config = dict(
    hidden_act='gelu',
    attn_scale=0.125,
    bias='all',
    init_std_qkv=0.0267,
    init_std_up=0.0267,
    optimizer='muon_variant',
    learning_rate=0.00727,
    lr_mult_qkv=0.7,
    lr_head=0.0038,
    schedule='wsd',
)
MLP neurons of a small language model. Each row is named by its layer, matrix (down: output weights) and neuron, and shows model dimensions 96-191. Each number is 128 + 32 x the weight over its row's rms, rounded and kept within 0 to 255.
After each neuron's rows, "fires before" lists the tokens most often just after its 100 highest values on Wikipedia text that the model never trained on. A number after a token or word is its count.

L2.down1699 [ 83 113 155  56 182 155  76 106 146  88 213 173 162 175  56 140 141 206 141 122 104 157  67 122 115 100 139 150 177 119  64 107 125 103 154 206  96 148 132 134 110 116  84 150  87 158 165  27 127 148 152 144 133 161 157  84 121 128 169 120 170 120 142 135 192 119 165 117  76  99 130 131 146 103 123 192 168 132 156  87 121  74 145 159 142 105  82 158 171 139  92 151  57  57 149 142]
fires before: "2" 34, " " 21, "1" 21, "0" 17

L5.down508 [144 152 127  82 109 105  94 105 131 131  88 134 145 146  60 129 148 123 133 159 124 111  67 126  85 114 107 164 144 130 161 146  95 163 101 122  57 102 149  59 132 132 156 119 121 191  69 103 106 145  91  97  88 205 170  97 127 132  96 142 142  91 132  61  97 128 104 146 118  90 163  72 138  97 115 101 151 120 147  96 158 127 178 179  85 134 148 128 118 125  93  94  94 132 151 171]
fires before: "1" 48, "0" 6, " " 6, "8" 5, "2" 5

L2.down350 [101  53 131 113 132 110 133 124 184 176  45 150 147  86 113 128 131  96 129 154  87 147 128 102 130 114 128 153 161 122 164 124  96 134 116 189  71 148 156 104 168 151 125 100 117  72 138 186 114 138 177 127 111 125 117 129 161 142 128 122 160 172 119 144 105 125 135 175 127 174 121 118 113 146 107 142 126 100  98 167 118 129 121 103 118 130  96 142 132 196 127 115 163 184 173 120]
fires before: " the" 47, " a" 6, " his" 4

L5.down179 [175 163 133 152 114 149 153 100 186 124 126  99 117 120 135 150 115 133 164 121  84 137 192 177  74 143 149  75 179 124 160 141 177 147 188 122 133 150 158 148 101 160 104 115 255 114 148 200 157 133 109 116 117 129 172 142 159 140 123  88 123 161 143 101  97 126 165 171 119 152 146 160 114 144 167 187 141 217 105 150 109 162 131 151 194  92 119 168  92 139 155 133 136  94 111 152]
fires before: "2" 29, "1" 23, " |" 13, "4" 9, "0" 7, "3" 4

L5.down712 [146 130 176 157 144 122 171 104 153 163 120 179 113 116 139 146 130 148  97 127 116 134 115 149  86 155 106 181 132 120 135 114 168 106 133  93 225 107 110 200  99 186 158 102 122 119 129 143  98 167 120 159 132 146 166 156 101 114 135 125 146 137 241 123 107 122 104 109 115  72 133 105 192 193 158 115 166 135 108  79 110 171 168  77 124  91 177 102  79  75 105 103 146 127  99 154]
fires before: "," 36, ")" 15, ")," 10, " " 8

L5.down48 [144 153 111 139 150  89 166 182 137 101 120 127 114 142 124 126 103 150 145 151 103 101 155 168 133 149 143 137 177 129 104 134 124 111 130 108 110  86 173 131 101 137 118 130 146 154 178 113 104 128 109 142  94 104 125 105  71 120  98 132  86 137 111  56 110 104 121 178 117 171 122  54 162 158 118 102 158 144 164  95 115  73 171 127 180 139 110 141 205 144  71 161  86 169 135 160]
fires before: "1" 17, "5" 12, "2" 12, "0" 11, "6" 10, "4" 10

L5.down244 [131 111 115 156 155 109 117 114  78 167 107 149 139 139 144 150  72 139 111  82  50  94 133 138 128 131 112 135 118  73 102 147 174 115 111 156 100 144 178  60 162 136  84  94 109 110  72  85 142 140 126 137 114 166 130 152 127 136 106 140 106  89 216 134 125 135 152 107 130  96 145 196 125 129 109 165 128 163  68 110 102  89 122 137 139  99  71 101 106  92 150 105 129 163 125 110]
fires before: " of" 32, " to" 13, "ed" 9

L5.down547 [146 114 122 166 139  82 157 128 146 168  81  79 131 109 125 105 138 140  75 134  88 108  17  81 107 109 158 107 138  96 118 133 132 163 103 117 134 146 103  93  91 167 123 174 122 181 105 101 116 170 130 115 133 167  84 109 136 140 148 145 171  90 127 100  79 172 148 126 123 107 129 171 159 197 125 128  90 115 140 119 130 165 148 129  47 125  90 130  90 168 161 148 132 144  78 133]
fires before: " " 68, " Al" 7

L5.down213 [116 139 160 127 104 138 170 180  94 131 173 112  91  53  64 142 122 135 109 181 139 123 105 137 177 128 152 154 153  92  91 122 141 126 117 161 139 156 128 109  85 161 135 140 137 161 137  90 176 157 152 129 191 155  98 112  97 129 110 174  97 163 181 119  79 158 164  96  78 111 118 156 118 143 138 139 108 176 179 109 140 102 116 141 139  89 120  91 171 137 110 149  81 161 138 170]
fires before: "1" 28, "2" 26

L5.down465 [105  55  71 127  96 120 177  92 129  62 115 112 160 156 164 208 155 107 127  99 176  67 125 114 130 103 102 142  95  83  71 181 105 177 119 118 108 167 103 186 149 115  65 128  98 103  81 120 157 201 151 130 114 120 110  82  87 150 130 107 140  43  50 148 132  55  61 120 161 138 160 114 161 175 194 116 118 144  84 118 137 108 143 137 153 126 102 140 140 175 106 143 145 130 195 104]
fires before: "2" 92

L5.down1358 [137 137 140 156 103  85 114 159 162 101  99 198 128 125 145 139 139 122 137 139  98  95 162  89 136 151 133 163 147 142 114 128 188 120 125 115 145  94  78 141 121  74 115  82 115  91 169 150 165 133 125 167 144  84  69 123 103 153 171 136 109 119 157 111 161 120 145 146  98 172  84 134 122 126 116 123  91 102 139 140 143 190  97 114 108  62  97 137 122 175 136  83 130 110 176  94]
fires before: "1" 58

L5.down413 [ 85 127 173 152  97 166 145 114 161 156  91 129 163 125 152 118  78 135  78 146 138  93 116 106 150 121  82 127 207 119 103 128  64 136 121 165 115 169 159 133 159 149 143 102 168 119 131 105  74 169 120 116 129 140 146  92 166  45 169 155 153  87 154  79 105 126 128 105 118  64 114  43  97  67  92 132 112  89  48 121  89 169 167 112 114 149 138 130 100 113 176 161 162 170 158 157]
fires before: "0" 49, " and" 6, "," 4

L5.down498 [142  79 113 144 111 117 153  92 120 101  91 117 167 105  66 179 122 206 142  67 115 120 134  91 122 166 164 147 156 146  91 135 129 113 146  75 111 141 176  88 134 149 146 116 138 149 138 159 105 104 106 160 149  94 136 138 119 137 118 175 139 130 116 149 205 115  95 128 139 136  70  93 155 135  94 123 156 159 112 148  82 120 140 111 121 115 195 121 109 139 171 103 195 193 114 127]
fires before: "1" 32, "2" 17, " the" 12, "0" 6, "7" 4

L5.down1563 [129  99 146 105 186 211 135 137 128 159 136 169  84 185  53 114 116 116 125 183 144 115 126 151 141 152  86  84 132 123 141  82  67 149 101 105 157 132 134 141 136 133  93 101 122 195 172 102 100 149 105 159 131 163 146 121 114 123  93 113 111 123 172 124 144 192 195 129 132 116 134 103  94  71 134 128 125 127 118 121  78 165 177 120 156 162  98 164 115  48 176 138 132 140  69  68]
fires before: "0" 88

L5.down776 [141 102 158 119  86 173 172  87 119 166 137 161  36  88 121 156 155 112 162 101 126 139  94  93 151 107 129 177 168 130  90 118 204 154 132 160 107 162 136 137 122 151 108 171 132 119 109 112  93  73 120  99  87 164 146 140 149 155 103 159  89 184 104 177 121 120 123 117 107 147 168 181  85 111 120 189 113  99 104  83 129 167  74 122 118 153 140 109 174 149  94 126 146 101 158 148]
fires before: "6" 24, "7" 24, "5" 13, "8" 11, "4" 5, " pig" 4

L5.down1565 [124 114 139  86 193 155 109 113 128 152  78 126 100 138 143 133 152 132 154 114 127  77 124 131 162 115 102 136 154 122 114 152  79 133 122 130 139 145 125 133 182 147 160 164 162 138 177 126 112  67 116 171 147 121 104 131 108 177 101  77 127 142 146 215 141 115 109 125 170 159 123 100 135  82 147  48 134 146 148 103  99 106 110 112 122 158  84 132 143 100 112 110 130 125 150 168]
fires before: "2" 23, "1" 18, "6" 9, "5" 6, "3" 6

L5.down843 [145  97 133 124  88 136 125 136 169 103 152 135 189 110 127 144 103 129 136 119 179 157  74 139 137 105 150 100 157 150 179 157 123 131  85 146 123 156 156 118  97 132 117  89 143 119 174 114  94 125 106 103 128 130 166  68 128 153 108 138  94 146 122 152 101 111 148 148 130 156 133 101  87  64 119 114  94 120 102 118  78 148 131 160 128 116 178 116 114 141 106 164 121 105 119 120]
fires before: " |" 64, " of" 6

L2.down725 [ 98 110 147 112 154 148 108 161 121 127 152 192 140  93 102 106 134 143  97 206 178 167  92 166 119 135  89 130  86 123 131 114  95 121  87 134 112  66 173 172 176  76 175 164  90 120 107 100 154 163 130 112 141 132 151 176 174 110 124  95 131 112  96  90 121 109 100 100  88 119 166 110 138 111 146 137 163 138 147  81 171 122 188 112 111  96 177 112 134 143 140 113 114 122 107 105]
fires before: "1" 15, "2" 14, "9" 14, "3" 10, "5" 9

L5.down1210 [ 93 200 144 133 116 116 144  93 129 157 183  88  46  86 127  75  78  65 146 105 192 150 122 126 131 114 130  94 162 164 155 109 112 115 123 115  89 170 145 133 152  96 126  99 155 146 134 136  93  73 140 141  75  84 155  94 126 119 207 124 135 111 192 156 134 143 112 134 158  88 127 141 132 123 138 181 151 125 160 106 102 161  75  80 131 136 161 141 130 153 171  63 100  69 143 192]
fires before: "-" 77

L5.down859 [142  80  90  95 109 183 119 113 161 175 166  86 110 166 131 172 178 149 140 100  75  71 101 101  84  98  68  99 123 145 105 158 112 186 165 175  83 142 110 145 143 202 111 122 140 105 119 115 131 120 141 120 147 142  54 174 101 135 133 122 169 104 145 165 152  83 112 144 141 146  74 128 111  85  93 175 144 114 160 150 176 145 139 182 126 187 190 140 155 160 123 126 133 166 170  79]
fires before: "2" 91, "1" 5

L5.down1514 [103  79  76 137 137 154  95 192 104 126 146 170  89 206 110 145 156  70 126  86 112 162 107 128 157  95 152 109 119 124 147 112 125  30 135 212 101  79 124 123 138 174  96 139 144 179  63 141 121  82 125 128 127 112 184  32  77 174 131 185  96 107  95 126 141 109 126 107 134 138 146 137 152 169 133 155 154 114 155 145 112 144  99 189  88 140 118 104 102 132 137 139  85 112 141 102]
fires before: "3" 64

L5.down1505 [164  77 152 158  26 135 190 191 110 151 116 137 120 108 105 149 130 122  98 200 125 134 182 153 126 104 153 106 147 183  88  81 130 112 127  92 127 139 144 145  80 150 177 166 131 104 128 181 131 134 156 124 112 164 135  47 122 129  96 111  85 125  96 155 211 129 142 112 202 139  70  70 155 151  88  71 154 169 141  95 116  99 133 139 142  84 159 102 110 183 140 109  97  63 120  86]
fires before: " |" 46, ":" 6, "1" 6, ";" 4, " was" 4

L5.down1649 [164 135 152 146 182 134 106 113 143  95 161 118  98 134 132 104  56  64 111 166  61 163 122 156  76 118  87 140 124 110  45 163 113 122  86 160  94 118 110 134 115 155 148  88 127 181 144 126 131 119 143 140  72 119 108 174 135  87 127  96 157  99  96 103 183 109 120 126 123  87 126 106  98 190 158 108 136 115 108 116 176 138 131 135 149 139  69 121 116 129 132 147  89  74 140 123]
fires before: "1" 22, "2" 16, "3" 6, "5" 5, "4" 4, "7" 4

L5.down837 [120 173  77 149 121 108 116 150  99 129 146 116 177 126 116 172 169 176 128 184 183 127 133 151 126 126 133 115 124 105 142 169 117 132 138 109 111  55  86 113 108  96 102 109  87 116 114 141 157 166 123 121 150 172 149 245 125 117 122 125 182 143 102 120 194 133  80 135 125 160 129  85 121 139 156 123 100 157 111 114 163  47 158 124 155  93 178 141 138 145 128 130 106 136  76 195]
fires before: "1" 24, "2" 16, "4" 12, "0" 9, "3" 9

L2.down321 [122 114 117 113  94 100 136 126 116 144  72  99 106 114 101 149 151  54 186  82 113 158 135  96 145 105 128 119  93 153 158 140  99  86 164 201 146 128  87 112 119  94 183 112 130 123  90 124 166 163 192  69 133 185 113 147 144 130 110 117  83 185 106 112  97  90 152 147 126  93 118 148 103 203 113  82 144 119 153 109  88 140 139 131 105  99 135 135 164 124  93 154 119 174 133 150]
fires before: " " 44, "1" 18, " July" 7, "2" 7, " June" 4

L5.down1372 [113  38 162  80 143 113 119 121 139 124  68  42 125 169 124 101  77 143 185 122 115 137 127 123 135 101 115 151 146 154 161 153 133 128 160  98  80 123 147 212 157 190 137 135 104  84 109 140 177 129 160  92 166 176 101  81 128 120 112 136 106 166 208  94  81 116 109 114 106  84 111 179 150 139 136 133 129  79 136 124 124 117 120 123 127 109 123  19 120 131 135  56 137  93 105 158]
fires before: " " 47, " the" 11, "–" 9, " his" 5

L5.down998 [105 149 118 131 187 153  83 161 168  66 156  99 138 160 139 127 157 166 133 152  89  70 125 164 111 101  82 192 151  19 114 116 134 145 148 118 151  93 157  99 172  86 167 122 167  60 101 152 147  83 128 104 135 117 123 170 147 203 163 149 111  73 133 114  92 196  45  76  85 133 172 167 112 157 140 145 129 163 138 180 158 153 128  53  92  91 128  56 163  78 120  97 132 136 105 177]
fires before: "-" 47, " of" 7